Part of a small language model's weights.
Architecture: RMSNorm before each block, rotary positions, biases, untied embeddings.
MLP neurons of a small language model. Each row is named by its layer, matrix (gate and up: input weights) and neuron, and shows model dimensions 0-159. Each number is 128 + 24 x the weight over its row's rms, rounded and kept within 0 to 255. Numbers have three digits each. A neuron's up and down rows have the sign that makes its largest values positive.
After each neuron's rows, "fires on" lists the tokens most often at its 100 highest values on Wikipedia text that the model never trained on.

L3.gate40:135147089154114129167141115106094160160123148122153151120096122101122142087151143163124130142150159146134177126161183102149131130147096113164145161116096117082110151133118154132092157116137160124113124084150165131146145173140134126127152081188112129075128109128140111123139150112081098111104167126128148122126135120136148110120107116124149115113101155145105119153131168116125143102151134112092133135148120130157135106141146144144110119090112098168150169100165133110136207164125136
L3.up40:108142142133112130121105130111094126136121154136169108149129128137083106124096161113103175136130125110160099079143157133142172076131085104135131136131137120136128152134107122076109149153115116160173147120129167141163090138139112121136141134085131128123141124141154136147090162116077134150129115125120137064128175108152143098129123131150115153125104144133133128138142145082160152145112094126121136175103100174096114108062132112123096090123109112116166184115115133077125148119119150
fires on: " that", "y", "ange", "ly", "p", "ler"

L9.gate186:149132127153084081114155126142159125124087118127137086115107143103124132145156138123115100136138089159114149140154079090142174120146111126100101083131094127171083089168146110144067123124165150150123118141142083090127113163132129122122116158102111138113074111112120116148081126154097117123112170136119145141110110129140139125139123125120093163152177127132088100124146121123154124176120166102153123136132106156117172153137117132135142107148153107136136120175128092113118125170133082
L9.up186:075146137138156116146101128199126147145101144158117118123112102120102119140120132153167123122125154091141134136123184118158150148123147121144123151110151106119103086120108085104117116102145130111113122154133075142140121107145134141095086088092100145118115114066155122140081140162129159152144140134164141077154128101098112126109158072142167093084098111130145084143131135140163106101170116126122135141106126137115115141144080122087115103135112106129147100143112160139107129115108124
fires on: " \"", "-", "ti", " ("

L5.gate16:109116120122122110114130143121110172114101095115146115109122119171129118160154182124161132131159063129109138171199080156151135106093139161089140155164109127128126142124088154134122129126123136141138161104107125109127125120129140127126129149157136137169084153145154171105105093123101184128113155111153132154113146144133102124171093088121109160154182156144108158113139140118124084156183108158126148112105128119098111164133114119161121149121126146133106137164111120140111115093132109
L5.up16:096142125119115154119114137128117163127162111145127156093142102154130179152134103119124106145147096090145100155150150115164148100134107100144063136140111130100150140162131139105166133088142131154148153180121144156108130128111142129122131107125123137094108137123143152178100089141109110112126123124184129159142111142136130084138193093133145113110109116149118126126158117083086146121147152101137179117132106113129146187165096095111148159127158087144066120133150116154121124135127132
fires on: "-", "mi", "ti", "n", "tor"

L3.gate62:141104178140120099128071111155159135135157096143090077118123108141146127171180118121136137173124166135106151098105149111148077117114147128112137098082130137168100110140112109144141142129110151159093115117175148090137135135181152151142145103130132140086127128117178093168141110127117160162132146164165095114136151120159149122179120132101138099132122113132099130129117145145145134172134156122113151144127124121124130165122093110129157142158154145124139175136150092135089132112162111
L3.up62:124135137128144114118162140127128137092123099177165124155157128179107088137119096072108123137116109141114133145088135118154121106139126113148151114135115123144117140112111103194158191130138133115161143138175129143131134157176096163142144106124160134124123086137091103130119138113132153126184104145137077127178124109131128127126116122131150147137125156140099137106162125139092160141154150153134163137147155123145133151110115091093145154166115148158172141184100079128111151111160108
fires on: " for", "=", " an", ".", " ins", " of"

L5.gate171:152127147163127119091131135135114153116183126088104109098087116131134174116101138085139133135140128125120151107157151139133127091119129147126136095154162126129096158121101114162141120152108117098131131097166158153131111049126094125099115143160160158062133125152106136117118144138117101097115138101110145120120159119125159089147125105152120097080135127172138153119113123126164144118127169141162095095077161129089116125128122110146139087109167114138117140127151127157154126117177168
L5.up171:147180126107131125144128151110134150089168137135160132117158097073130137119096108113106083141171107130123128108134133124159149084128118151155133139156139128129118169124102125128154130160133105144136142099083156119096149154105081094151133130071152185157105130139117120139108137111151144158136138111130124101126140112113156140099102108120152124147092150152127124116134105102115146128121111119091129089143088152105137138114073149080158118085134189156139158144094095080128099133142168
fires on: "L", "C", "E", "F", "M", "V"

L3.gate279:151108123134112084085182148092114120144121118103135124153117105114124133104102095110120142162099127164084137112115145128120141150163160116105180154079092155137109143151143125120149141169105164145105118103132134117133122174137146144120128123150037080118107119111140127119124102147168072115140124105127135121132158120139117114137115113176104123118112128129115111139112162113147116104156104179071148090123117111120096168126105122092101088118112134128146109152156144130124153161147143
L3.up279:145105133139144098068151141110120135182160131128105108133120096140150112114106113130150149111136113139117078117097180144168113134146086136104139170159119157150077143159163098142154143108111094152151128122110113129151116151177147114172132104083118168134137140164096135118122102177164126161161141170138142109140144127101134152153103108140116165148098122162146134129089121102092121128149081121116180148132147144127137146130123103071137130109127123119136125117120137139182140130158116
fires on: " |", " that"

L7.gate271:155103175184145116129155117086140141120132127169083128098126125137111134110131129112114137192130139137145058094109122127149151126145165120163117116116150142155081144128131095111117126142107156164116106083127083109144127115124166122118110132173135170107128126110121106122137108096129170128098129144137129118120161113105120168173108099128126081120115152188099111123133151129155117137177150106147089115141137127126093166127127153142105124119175100171146096113117108120155118099102130
L7.up271:125100127166131130106173130114098144122126117105136110118163108104113092147114120100124126167172110126147088140101085070125120125186115127155137117121136119172083132132089135127139127114118134139117138118123125148086127125135133141089132161142171166091144098104140116137144125081138103105082127120113144164094169106119105102150089098150169125104092140183145137066153158097129120124141099115103133132080153082127110135148154101140109154115161147162140105133138117109142118129130153
fires on: ".", "7"

L2.gate225:124108164157134113110119118162187146113106163156088100137104179162099110110120130086117136163161128127160102145133080092117149129117101126147172125117103106122161145047152114152163101153117133106171122114100153100154145134123104099119135142156098139126137110082165122086105121092130148164133138129127129104106142107135095159161122141165120122094126125197091128116119150139089126128140161102100125123132138107163125125114140144107121139112167105131114092126126106137135136148122111
L2.up225:134127108141122065138128146143125124098134150114058139138116136137111136138103146135124193107137126122184129132146154159141168154127145098119132129116090117149140176093073088150116169120110130149145122127146132132135144093134134094121130132103153137137086131139107157099097103157111148156139131150133143128142139083181125162192134117151124170087147123139146175130138148140112113129152121123102117102147102115136096160101165160121130135092136118138124084116149111080135134077142147
fires on: ".", "y", "er"

L2.gate104:144134112130155153122125131092126145076090167090132086176120162116130106168116123091100164125135100119126137152123115134177138151129155115125109146077126183143106085115118112173111111078120085128112155114117110109163134128092156160159137132164128178136177120129115094127124124140096112134148137156161152108135099150131134101172119109102141139075120103152108107131138116112145160133117114107151159140142144134124128165134114142177158130128163106118128138175124115099095153133149161
L2.up104:130121083123120139133126129097133134107164151144130116097141150134139117075115105134101109091147126102131132072137113136132135169173119110141135123138142142113076119120133134118127145091132129106123093124100180122124124094168150142137117139133172155150126110083082107106097161126131164132156096116113145121155125140100131072129125137126122110127161110155148136125143104135157085067117125125138171124073082163104107117096138125107095166113107127113140142158093106149163198104142107
fires on: "ers", "ing", " following", "er", " because", "s"

L2.gate100:105127104169162167138115111210143134125138154099143136129124145112116153131091097181130128139111145141131149135100112112116109139100126132131130139099172145123164114119118161148109147105123124104063153146130146145110126159138101082142152118132118146132154144088122137061130114116157092102176123112125117117109110110157146111112105140154115120138144120164184111168143128104145126135138134140119104075148113125107058143095119122107137147145112130139163131094099103143086141145164162
L2.up100:108140109142101182170132143144140158114180097143136104097139123085096105132114150129127122107102132144109131171136142112137101147165118099178148149113146154141165141104124106089121151147107107121122116139125189111077112162145110143123124134155148153143088099102127194108121144129168114102138145089130156128098164148158105118155103130109122132148144112110066148154139104153091151126122135159134111155126109177161138144119144151095087140110098143137110145080146135130141134117111100
fires on: ":", " to", "e", "ance", "ero", "ian"

L3.gate126:127131120139121091147123131087129136153168126140117110144104087171119168126131090113110098147124137172134125112121125125138121078144172111130155202143136114153119126117146147136151122111155124128122139136119109145097127172154108120183154138108180113190137105158073112126148145148079132104109122139118119133107146120129109112118095063116189147157091107110132116158133140090170130139133174141161128117132110151165117160140117115114110109125146171100118139150107164127121145154128113
L3.up126:147141106114117153135131072134094102108142121134117123124146173162113125099168139120103108170133141132123128177144146140128124137122152120148134113114108085113174134092125134088165126175129137098143161141139148136079114127104155091119157155118135164088110154117111117143109119116117122139124144116087122143081140108127134124123141176129167103163115138177138116108088154080161193111100159140143100122155133127153150087103141121118158140129164158130141150161135134114156144197111121
fires on: " 7", " 9", " 17", " 8", "is", " 6"

L9.gate331:117151079060125157135137090115111123119144111119130102132128128106135133133122155131138113124087116128109144171165151122136089137106134134101108100131128104140110165132152091166094119152118171158124129099179116117175093053168158155141198108108187147117137146161177123130161114162119169121152133102112131115132132126121116127159097127130096125130097133149135139129143110103153152132147147136113143148116120165111107127123118145142124169125127085133137099114108156160158153140147094
L9.up331:096121128118164097127146102083098148109126135099109165136129139110127111157114121098114085145119139119111157116136136103133167139115135113149133162071135108114081140151129112182169137132169152118145134101124158136133117156158110151151133164141152081130113119163067089153091141131144114143112157121103157093171121111136161093163079136158136137121089114142156158110109106148113144119106119116150176089151115100136130159169134123150135124121124074137123141128151128109139099110101080
fires on: ",", "s", " said", " as", " how", " which"

L5.gate116:137143145135128155134133121105136127106135121099144134135097119148129142127102124104121108121106099102121126111126155164071160101188163117090158143145120106104117108158118101086107127091149126155128119102203146148133139084120127150155148168147125107114106138173122102076139153110142190091110107101104106091094109141110165104100112135124145116146151109176130133161116132115129144130073170189132126137146145108123095114153142138137110131105125099120130122115152124108139116107174163
L5.up116:074143114150129144123106117101143131129101135149128146156115137074122138110138147123159122105116126130113142119129145131119125161155124126109128133130109156048143128136135151137134127151167108090140167111114137132147082127104136125142129118138170094105131117168107135142133163089169113101087178163102095138103130119143100120112118140153114154086099087152119124137127082060182096111121148162103103139136074128177100139151147154124138092119107116124154104131113079140145149133101137
fires on: " that", "s", " which", "ly", "ol"

L5.gate29:072109119108130129136138134134124135151108145108125133129136100129125099166095091127137118129112110158147139099160145147150103138120144157098108134158106119152134153150099124125108141147092113159125059123107111112101131117144132117128149113105127135126137154165128176099171137092149127129100104139124128146099148123081130132185151110100184210118113163182099112130112147128121095131171138162144131114125145110132092112119168134183091133120134135120140126142166137154190141123153098
L5.up29:135151155143124120108179117157105116135128110126113118102142128139115151165149123139141142157139143168150171130107130128154142114142145113135111168086185093144139130106132154096093141117147148107171162147096120140132136158094147118176122140098096151169104125144103110154092118119118140137109100130099125149187068142114154183104154128145098174147137154112138132130071146111123148147138117153147114107108137143112146111167094155141109127156139051080129130131143132117145138133106116
fires on: "ed", "–", "ec", "ul", "ng"

L5.gate149:072133161130121142103124144127108163094121098138113089144137109128143109105132129145132108159155126106140135124143154139073132078177140152145147152139117123084129103192131079083131133118103088141128138133178147130138131177188097132096136173117122120129135143105146122144147156125073088120108105126107171159117105110135135136141142130123147105154131147144153139154131118099109149106099107101137142118148133078100057147115149133139107093147159122127084104111130132110120111115132116
L5.up149:157112102112131117157163120154108161080121108143130121140111132136109124138171135165153108163170159128093153099122112136138145082098143161122134115153136084145113123144142094138139116118144130110118123092162142115081091157094101177099168109103107122121134114125112112116173118106121076113130137146108148042147122136135146134167172115121117108127142103161134122091143149109101151115086117090141112144141121089133115116123116136117168145120083113111086097092122130127115162113090132
fires on: ",", " and"

L7.gate330:131153177144158171117137128117142131149097109122104109100158085128161180098158103144087137112088103103141084137163109103116160096107159104156115109114148138147167106159113127130126112132123148108110155178141127146113107123122140098105114136123112121139118141161132170125119119085077121086115145125177121103155117117088135144117162138137117124120127116045140153131135191130147144146131174140161108120133160109154089123134125131115144123154165152119140131109173127123119117086123125
L7.up330:120171123092175127110110121108089137144116129152072146090088131126116180165122151091131180143119130130091144112135156173135113127088167139121150111145137127114127159123142106094148132103095139112110121096128130152131136087109140136136150090160122142111105120096126165122169112126141141132144125146139121154142134106143123138090109157086165110112129121114141128157085127104131101136164149109175102118095177078159078141117145136095134070148102113143173111141124157131117123096137142
fires on: " his", " His", "s", " Her"

L3.gate431:095133150148176131132149135135157158115088125118139133130119123110137152103123094152126091120114136140116103092109143105113128114102119138147116137107136170170145159106112155088091168161110150113107092120112097098077111129138113149145158149125121129113121153123131102150107130134103140130137134153127156151163136094096127117148152127109126156089168146161099132155078153089149159169122104177088125147159133141137153123166167095169125128149147092100168093083113160134097164108146099
L3.up431:093090143163178132089078133156156163102178101123126053109131137142110137165115138138106078105100119137135132132155118148110128133132170182112093117109122128078141124129161150115098108039117133139140148115114138151153123142131104164127143107101130108179134132161158117178129134135134100140105112166112140147132105135169118115093135090132135115119133131146102126143129141119104146154142118121188107109121128129134141107141112130158100115136129142137157113120137111127086107130091148
fires on: "n", "d", "ng", "ed", "y"

L3.gate253:113121127078124101076097151145148154125103137155120102111086160153096130127122124094137154107136150109164127105134117112145129085132135158157138133151124109121150107148081104147084139126103100162136130108118110109117124111090085151096136141118136105115123171117111141131127138152073083170138110105141183101116125154136101114098120124144153119150160170166166087156152130137090125100132170166091098130132120133158105139150137107134114163121153165129144107179170116111159114118119144
L3.up253:138153117113136110107136145153167122104094128141080121107168129166127124146122134110139108141145176103132139125131171152123149125102147141113100094105089092113158148138083087154110103136111154150138075089134148117138138152128102148129120124134152122135140113119105100171137127156160117146131116146114172122108090112149118096161113124111115162124122136124129118152131148137097189137101084153181097092118133100113095121171175133136124136105098102130144109148203170127086115133111149
fires on: ",", ":", "00", "01", "y", "ly"